From a checkpoint of a small transformer trained on Wikipedia.
Training: a variant of Muon for these matrices, 465M tokens, 7099 steps.
MLP neurons of a small language model. Each row is named by its layer, matrix (gate and up: input weights) and neuron, and shows model dimensions 218-313. Each number is 128 + 32 x the weight over its row's rms, rounded and kept within 0 to 255. Numbers have three digits each. A neuron's up and down rows have the sign that makes its largest values positive.
A block is one neuron, or neurons of one layer that tend to fire together. After each block is what it responds to, as a language model described it from the Wikipedia text at the highest values.

L3.gate97:045122142159134144138121157105088133140108163109103087057100132124128144075132129154100141161157086134162129114168095112150169100119132114105034082130130117074119119147172183115099075160128157148097091093087188139169117120109115124166131172148118147123160095155091138140129110129108097129
L3.up97:028142116141115155179102128107130145133119128155155141103179105097178157137170145116105069157089122156147114120153110142145143146081127134113167124140126139158142124117141103122152177083111085140160115123111094121105162158137102148112143110131045085160154145103110109119080136139055089156
L3.gate205:095142178174150112145116149086150121159118172134134129117117132100140134137154114141106113111123089148199116118164142106150104137126121162143092138170150151136143181136125131081124103165147140038143122133108101125122132090080193155071081134144117174163135167105113152113143100153080125111
L3.up205:091068129140126109099127092086217121120107104120127116185118153100149144131160131127095164137118134124175099119124204058134103159156156155202070140081182161148103121146087075022083121126110118145135123151126099144081120180105167164120127077176150093132160133134145139100150091156125174143
L3.gate365:140154089101146086117147123143200156142137133165115180107093169178092106171138150175040118136135117109136142179135129083132161117136126105060124106143160146119106111137128181130090126147104100148116142135174131182182171116094066069125124187108134110134107143151164131074184102157117143132
L3.up365:198095173096106060151080073167141127095072190136097144157090167168078088106147136070056129126118087083155121191094163135137143164131114095096132159149151132154157131146125175150187123162079110092071130136121123112166147192108147077168079141091112139168129158120126093137147072163106071127
L3.gate403:121146171117114154154164146099100117135115175136170114107120166104089082114093177172128134088115098095104092116140084127163098080100127085133096128125126144131125158095125163092123143092166164148119132116140157139164105087143105092121126093105140100141109173137109096154130100171104108143
L3.up403:114185175134159138109136156094203197192170152145121124114115148166115168149107138215153124049137091161107185115084140215209140091119125131072130114131111067118102239159122135124139149172130164165138088086147143155135125071193178066158125171099096182025149081143116137157145168140120161113
L3.gate874:099118024206142130140138151169110091084098191099088148061112121162159138222131093118193125135134143144154108122131099160085122087150161079137163084135151174085098165147139134104121090163170087133147084120176214131175144140116105109082129157151122173157078132116173101107153163100093139170
L3.up874:071134174133050127190105129148136151131100120163142097112164155137146191119133094111116184190133105180088149129091090172127127109180193082160149155165134187121111177180119108189159049125140075186075101099164149087162093124143109136061182105161114114090174176176146154160140183104159137158
L3.gate950:081085096146172157123137152150093141146083100122053155109065060123114119110090095193111111138159115106122097165074115107136135137138129094149083049141127192090106167106170135178105087076130119151170129109133106198092085147162147065113159132117141154158121133102074137133117148107145070120
L3.up950:162087110150135181206084097120103155153142158085095124151107118110125138194117150188125139155163140118115119136088200136177139072221177103178132117150121101128130100148145125182132116146136104156130110135151115201136106140164108144126179112067190161098149094083073123125123158179075132089
L3.gate998:108132176159136200164111209081166148126114127084101169100190055101147167166115079178160114148120164154124071126114155128101118193089099115143087142038100153098162098109093088111147121149106140137143100172116102144131138185147098097176138058102083136180096174062119183072159110222124097140
L3.up998:102085103090098096103104179095145135141158041082102167169106135143108167125062092131087133124120078137126129142112097165165128090147159202152093083087164100153097142110148113103195159175164149154200065103157163149136150194144092138159101138083131102101109118091093096093130201148167132118
L3.gate1003:129124141156109116092131136155114148193157138130163098171125121164115144175167123120125146129044173139085109094114088140096172145086205114142124178125146129119125100157083140176119072134116097137129095101150108120163156135091152043159140118125112123124113139136076141072099168191150103114
L3.up1003:132126166101141068139149158148113110120146165146131131145103114141122155111140111083211188141167107103169176022137157110131118129108156134121074131103123173175091141142136080141190140138126117011144192133176081097142138172121134101132146076138116136164121088162108155107094135048126155108
Description: Word piece after c

L3.gate239:063163107100162158128206128086164196170125100103145155104110187197148113134182092153125174081093130122148155137113162148125145101160148120118069138137076178105146120173134113148120115161129152144164136104159146120142068173118176149133127123172137080153141114110149132141079103124092203105
L3.up239:157197166105163169147119156167128155114167120106136110141083119208087100136081103100142111164146151102133135094128169142153146125155134150087100098107138117147124070148109115106132098125120122121085130102137136122125121123149182157105099075187156156104070144128155110088086170131108187081
L3.gate318:047110163127151099188123114130053146170120160137177153119100186099101108157105115098108121142138080128194081115126090151101116128129122111129107134169175201106105139102097159100151130179080139165124092148109139129127169158114156137139094144169148155194119130083128178138077143142053125187
L3.up318:070174144130116096180122144153190114142097149125104116110113139131109158105112117099111183150121103131125133064130042143054052136073070165144114165153168124162102104166121094111132134111132122140115142132134091128170201144127157130135099155115186077096151120126134227119082066143122184125
L3.gate367:059158083081168150138161133129094149105117140147093114090109142096082169108197070127135074103078121090118059133098117132098121117129054147119141106170123129138155132113125140178156179081181088123123111138100113075152112140035116107155146131142109130170163165129125210151093123190113139128
L3.up367:093098084077191070152160076164124202114177091133158103165079206085166133186109143145152170081152115131150113117085118142114136074181155132161186130149146151105156105096134176116125109099082153134090120174110132090172090142106106128086114115173199109130116087125138155136083159131121122147
L3.gate461:078116109135102110157147098106160129140174132113124107080114147169137138196132123104167093093135156115158164135093118178162166070195106109165084146158126144141096130110157183169125057108151142160098098168143205188087108138078193126104121105142148088097139124133189104115044114128100071131
L3.up461:117119089122162159154198141099148104129130109128146132060137120121168115140123073130111182095195112099134031086143100100095158140227110063150116107147130139167131133108106177080140120075091141193083124162152105157135146125119167159075089130088153177069082121156143176136067124149128120161
L3.gate562:109121098132099126119090107137184147154120117068188135136149141135132109121158124065103169142122107115138063125093155163103194136119138106115052095124125140107163100174143140119101131089142152124141121152128144105062109163084160132020072093156175174107110200105194091129069137176138169150
L3.up562:121158145120166140116133069142152111088109172172132135133122105105154132079144157106147167114134097107138090123131121102149106118117222142156056175104126137097093125181136190107140151124145062104112111089126147163091165121089179114086101106167167184134212153099080199098071127139184131170
L3.gate893:079141090179092171167119116136103117149161128114089124120108110151136113127135139139115133091205135144119154164139126138121130129150107096183093109152101122187102102137149121145135063126165149144146176093110125103107169121114146136080124106083097131104142153090147106123110156095101132155
L3.up893:081133103087137085131130097177138129076138170143119110080095120169139149166098108116121124145121104088100126103123131178149129061132144159121091134133128079094116190068164093136134203191119160167159125057114164201120144185076136080151092168117179134085165127124085064122067112138155109151
L3.gate1250:091133107128163135120109186120090152081092142153166129163064150149111151121142119157130127160140159152166148114084095148064090133102151071101132152201144178111165112144197099169150130153140098134153145158125118078116140176112122139090145127112184111149135098105099142200114153117162108126
L3.up1250:056156129099149108142093110147121130116088117182079107081127164130139081113076169158122148134172156169131130119066101183141153047117167082155089196169096225132108162116189142161119139142070108127195105125128140084108185208060169104100142150094153140155148098114124131144110165132158103128
L3.gate1254:073138132185164130161134133131110140122096145126126078075106107144099089137128114166146075154081157149096135100109129167086078101102087122111129120114158088133142137130180118111137111182083160126126117097152101110166108056093156162105104101109131078117115109098121103126120168174121095109
L3.up1254:132189126115207127156149119107144070147111127170120108101131168186108151041106154122117120137113158151043136087090091071103106138127160109117112117147119086175144133088143145102118134091164128097142135115173130173116124195061132120128100148056146105086139151124107106130129170167104131121
Description: Fixed prepositional phrases

L5.gate796:121163162125128166132160108119096143088096096102128101164167098162146113151176173137096080116168084172110102129136146074185157144105110115159125147156120125118110177124152144103117198142085066115123085122159123170127149157140121096192066148166123141129142136152131144123125127142164188155
L5.up796:112146167145111167109109094107174128112155111133113134083161157118113139109185130145094116108159136105131108163143132086126141102179103184140108125131120120170136164100130087046204117152153177162174173162132082119128166152118148130110136147132146088165174089130139148086159159059188097075
L5.gate1282:116141165133116131147132114130131168132151138208146139156116107118192130134048147137092104042151086132154075120092138133112121173118106121147134151139149114069095101183127114155211159124086174071167098180092106062126158223082162128159108135131162147141157075070127127133128113105125117134
L5.up1282:127151115108163180136140121149191144112132127124130152119188083070118120097105095065134078129178125128137119064132122122033102043171127129119152113112111104123059157149127122138126126140159100085166154126167088142148158109157058133086146165092132091141167109134179142118146086045138098097
Description: Table cell separator

L4.gate178:103119089126124128124123066149113190119092158110119140161149113125100077158135162156152110114070068100162146151148127166123133107104119063176119144118152129129104125109144163171103128113120107168171151088146131192182156149107133177170074164132098129147073156153139064131110123108113144066
L4.up178:127124142142102156119151138132124155120092130095163087096152136164058130082142083116187107124093078091086098162113179154141127103073081111101100175131101135078127147148075132168080147114116079100154142122105097193116106115137135110096083124174142186159158090121167140127109105131119144109
L4.gate528:117113095136153209131156098077109135136154143076144080117135159117169168152159110133157108100083072102097081156088114148118084101141159160134088109151102193089122189134152150132130148136153114120210113082103172106161134186149117147081155142143133076068137083135193123112130122133142068160
L4.up528:134098131106110147116154145202106092178085117120193154138126154086148130133143088141107123136079111153126115178116168098159007099142161104117105154120126086073161132138162133180142114147118179170148108103130153143126161132098184185138121148119063107133167157118161174124138147085055110115
L4.gate593:101091116129096098158137164187096162100150117177090105127127123150166122116154099176155123120121123084120060117126164192155142131119150116155099105130111088053113172091112174186101155132099101128131121128067146098174149164129122124160104127151165095078108113124103151145126147099154144102
L4.up593:116126125121090120108116121113102182110146139060164114139101150126137092131162115226200189142103101156109087146137090166161142108087176181131099078152157071156106141187102100184072136094117143140140123092120121141107182117177061126142113155079132085096145105146127128181033119076126134088
L4.gate1302:098092090125137146102183097071111198100159151141102129150108159123086073111180099126167121088153185099120137138101172126095145134093157125099127179075117107167157152094126165105097169112151094167135130101152103182166197134105157169094126111140101142165142108122125157118130181165143216133
L4.up1302:147142100158174175122071137165198108126162109074130085195065139123161123144128105109113101113114127148166131134121107097181115114101169106119113114127130097145128169058141135158122126118164141141118181106101135169109147138099128119117127214143149140122150132091170147101140139092115166103
Description: Multiword connective heads

L5.gate719:114106085117144129176179129137151093117158112149121134137128143125122144072117199135104123177112122133166166107142076147166100133089092079163107147161151154128103106120154163169141153154135140164128130131111120104109133128112131121124139085122133107047164159159152070100098113185188128107
L5.up719:056132197154119116122177098097123118157129137096176097148125131090140119117135097144148134115150148162134156179113102121181102083090083118210086116119153093150102133164162100127119133136207137118158121130128126083087106155107085152113180159096156126078136106069098084114158137140156176098
L5.gate1335:158085096094086115097116128062108154111112120097099132068091168126108119087055192140172099151177103124198135119122149158155111154163156069133123134101113071123081108100135099126149127074125089145173164099177082085144112171085150185118153127158059157091174103152110123083078129166092161093
L5.up1335:128092191110107148105147130173129146132094161091152103085137119095105097138131115156154176132147189105182106181118137127117114121106146069133168108152081150135134091191077133141128178070153192100112158185169100099135176102135088109148102115098155227069094110150164149142080112189123171138
Description: Main verb after subject

L4.gate5:139132063138144167150137099118164109106084154143089161098158197067152112148082104133113122171156138159133080135161131168184132105141140166162154150200154129147182195083178094194129160132130152094145147139146106105069116109112158134122116135124122160110113084113102098122131119058160137138
L4.up5:154110136132144148178145081191151144193153160103138159175124116150094125098114140137101092158130161134096120159078120139095107123105161120094085115115128126116061069136152112157139137096142086124148134161135098090150117141134099116134136102117116102128120124101112122117113178197087145149
L4.gate227:156169133109097177073172145179127140083235136093172137107150159109101108118107176106108147171131179174148114140115069188126061113159138163114122153122115106074127154115182125099127151107172141132107085135151093083119098122149104125077104140131157079095097148093122104127070156180197185124
L4.up227:187122140146116108130168119153127153149111117086184167163098126180102075133119188074121110112074132214154143163105142116111107164071121155138089119097122166085118176134150110083095078155041106153087142160099111092136114065114146111096115120071146082213106124187113142159142190108110101097
L4.gate829:121118040085107154064156122094162103112121138097119141122132168122112069077168133160153067146124123170169122133122125140090144107175142090172133103164160098125151128086129146124102110126170130106144158102089124133148126110136150080057049191099095134169122156151112091103078086185154129151
L4.up829:123105110152074133051142104068153109148092152183117152083147133138112128156119187130131121130139195092135090124126132140120228171124156125124158179146152185096121155071191181075140084119187159093085103119137189119114099062055097157113073130158152149114117186150135116109098130161174142076
L4.gate860:098160084167137069163042128112105144169186127129127191138059165133125069095171150117112121106104149143124135092139077162153108169140176111106180108118183083143131114107156157122158063120172183129136101131120181111108071162147064159042121149132140106140195150186123140116113121147149157176
L4.up860:132080133050146131102106162112141143134154134077194108133131111103165111166077128113099080139120136164142116133093148146077169115128158090112166151140119109121078140077115136154149118118052114087127113144148073202100152105114139093113138170103133188126134090130170119117196168143166131135
Description: Last table header cells

L4.gate454:106088071078142137160089185082158041143130136119107149080109127153053142096094134154081156102183144179138107140178118182140134108096156111125127163145113144094174159120165127181081121207163103121138105118095131169163123087150049148127134149098074139090115165091109077075202110162202147156
L4.up454:069122089134122104142139163130096115092154119152081119145188113161141098119073065115087092086103131172188102136213123159163173118124174127151130121099152146092101152139147138151085165164150152164106040140125128187123066164157113099150137082120116195149072102121148171113153115184059126076
L4.gate646:148124125127181130121063154120190175088095138077142120184125082096122167177056090086106095174137040117168115081118116162126194129127146131118109170089154134081094118153120163129153153166162180140133122151100168165093141127129167181197148125149147083133138083102098102147153131155082153126
L4.up646:157159132187110125187138115147162108091170128164153163105118100141177110143130179162154099091121142118156184095100160084154091112158104153118156160132103168165116129132165139094084091040170110178096125148118114160105078094124135115098123154085136166138107139124153130131095164140108080122
L4.gate1100:123118155132050125084120178055172177136177088163141135084116140199081168125127101180125127111118131030131090133159202180116130171143123118112117134130108096113156113164158127089098130096109171102127116138111160070158148124138113074107140157117190108182138126144077118102101114128117111148
L4.up1100:142134121145138173143130158159087131135132097178177137154113068145175110163202121132060113168121159124124121137173147139156183092109088154156098101142108196110098082150127127125098192134150144167183127145123178132087146122167165129172165123090128162107131162135171118142117081160132156139
L4.gate1151:143132081078100138160138147153157178160128130123142141075136125159149116128097194126022102133117166097153119123048129146129135119139193084131065145132125186046131126152066162143142175190158156157146094102106200172139172111094159107149126095086172135168133129127101114143048159125112089116
L4.up1151:161167168098163112144127166136145114163107114075123200150127069115082060120082120134117157109126100124160131168122149128150146044127104131134167111179132165121123153135160147178133147108157077161175121161088118140143139105070146112186107103164132154102064147148114125153101140110116196153
Description: Word piece after initial C/P

L5.gate17:106084097151116103142181127175171146139151106160161118112091124139144119143069105072073152072195126102113114074127126131141145089115125130143145094158096129129146160140105129207192097161132136103073154135098187080119133120124180125167095080113130157113037154032170118072147134133125143074
L5.up17:094109137170110127132144116152130098174121170190099115151127131011108205150133130175097113120131068126146168112131108105150177170110066075099117100109163165091182126137118147103133106136156131111108121144164128083133171177123118111151110109116202100131160141111143151126112091128179078075
L5.gate1310:102145111113128135137130191114164086171134108163116130081070119136063116151096113114129183147107184108152132157153156158165144108115124149103141119149117113095135150108062137145149147096141119096221149100085107086124168131202163098123118134188040122129082112157122150195101108152099116152
L5.up1310:154082137117164109134097152141117085128110137169090106107125087086149101103108144143142159162145138119122163133159150089097142136077069187204163071136081128142123151147086148165076146060128136123152127158114114110093129132101204088119086083088082095114061137064066132166092133075102134145
Description: Mid-word fragments after prefixes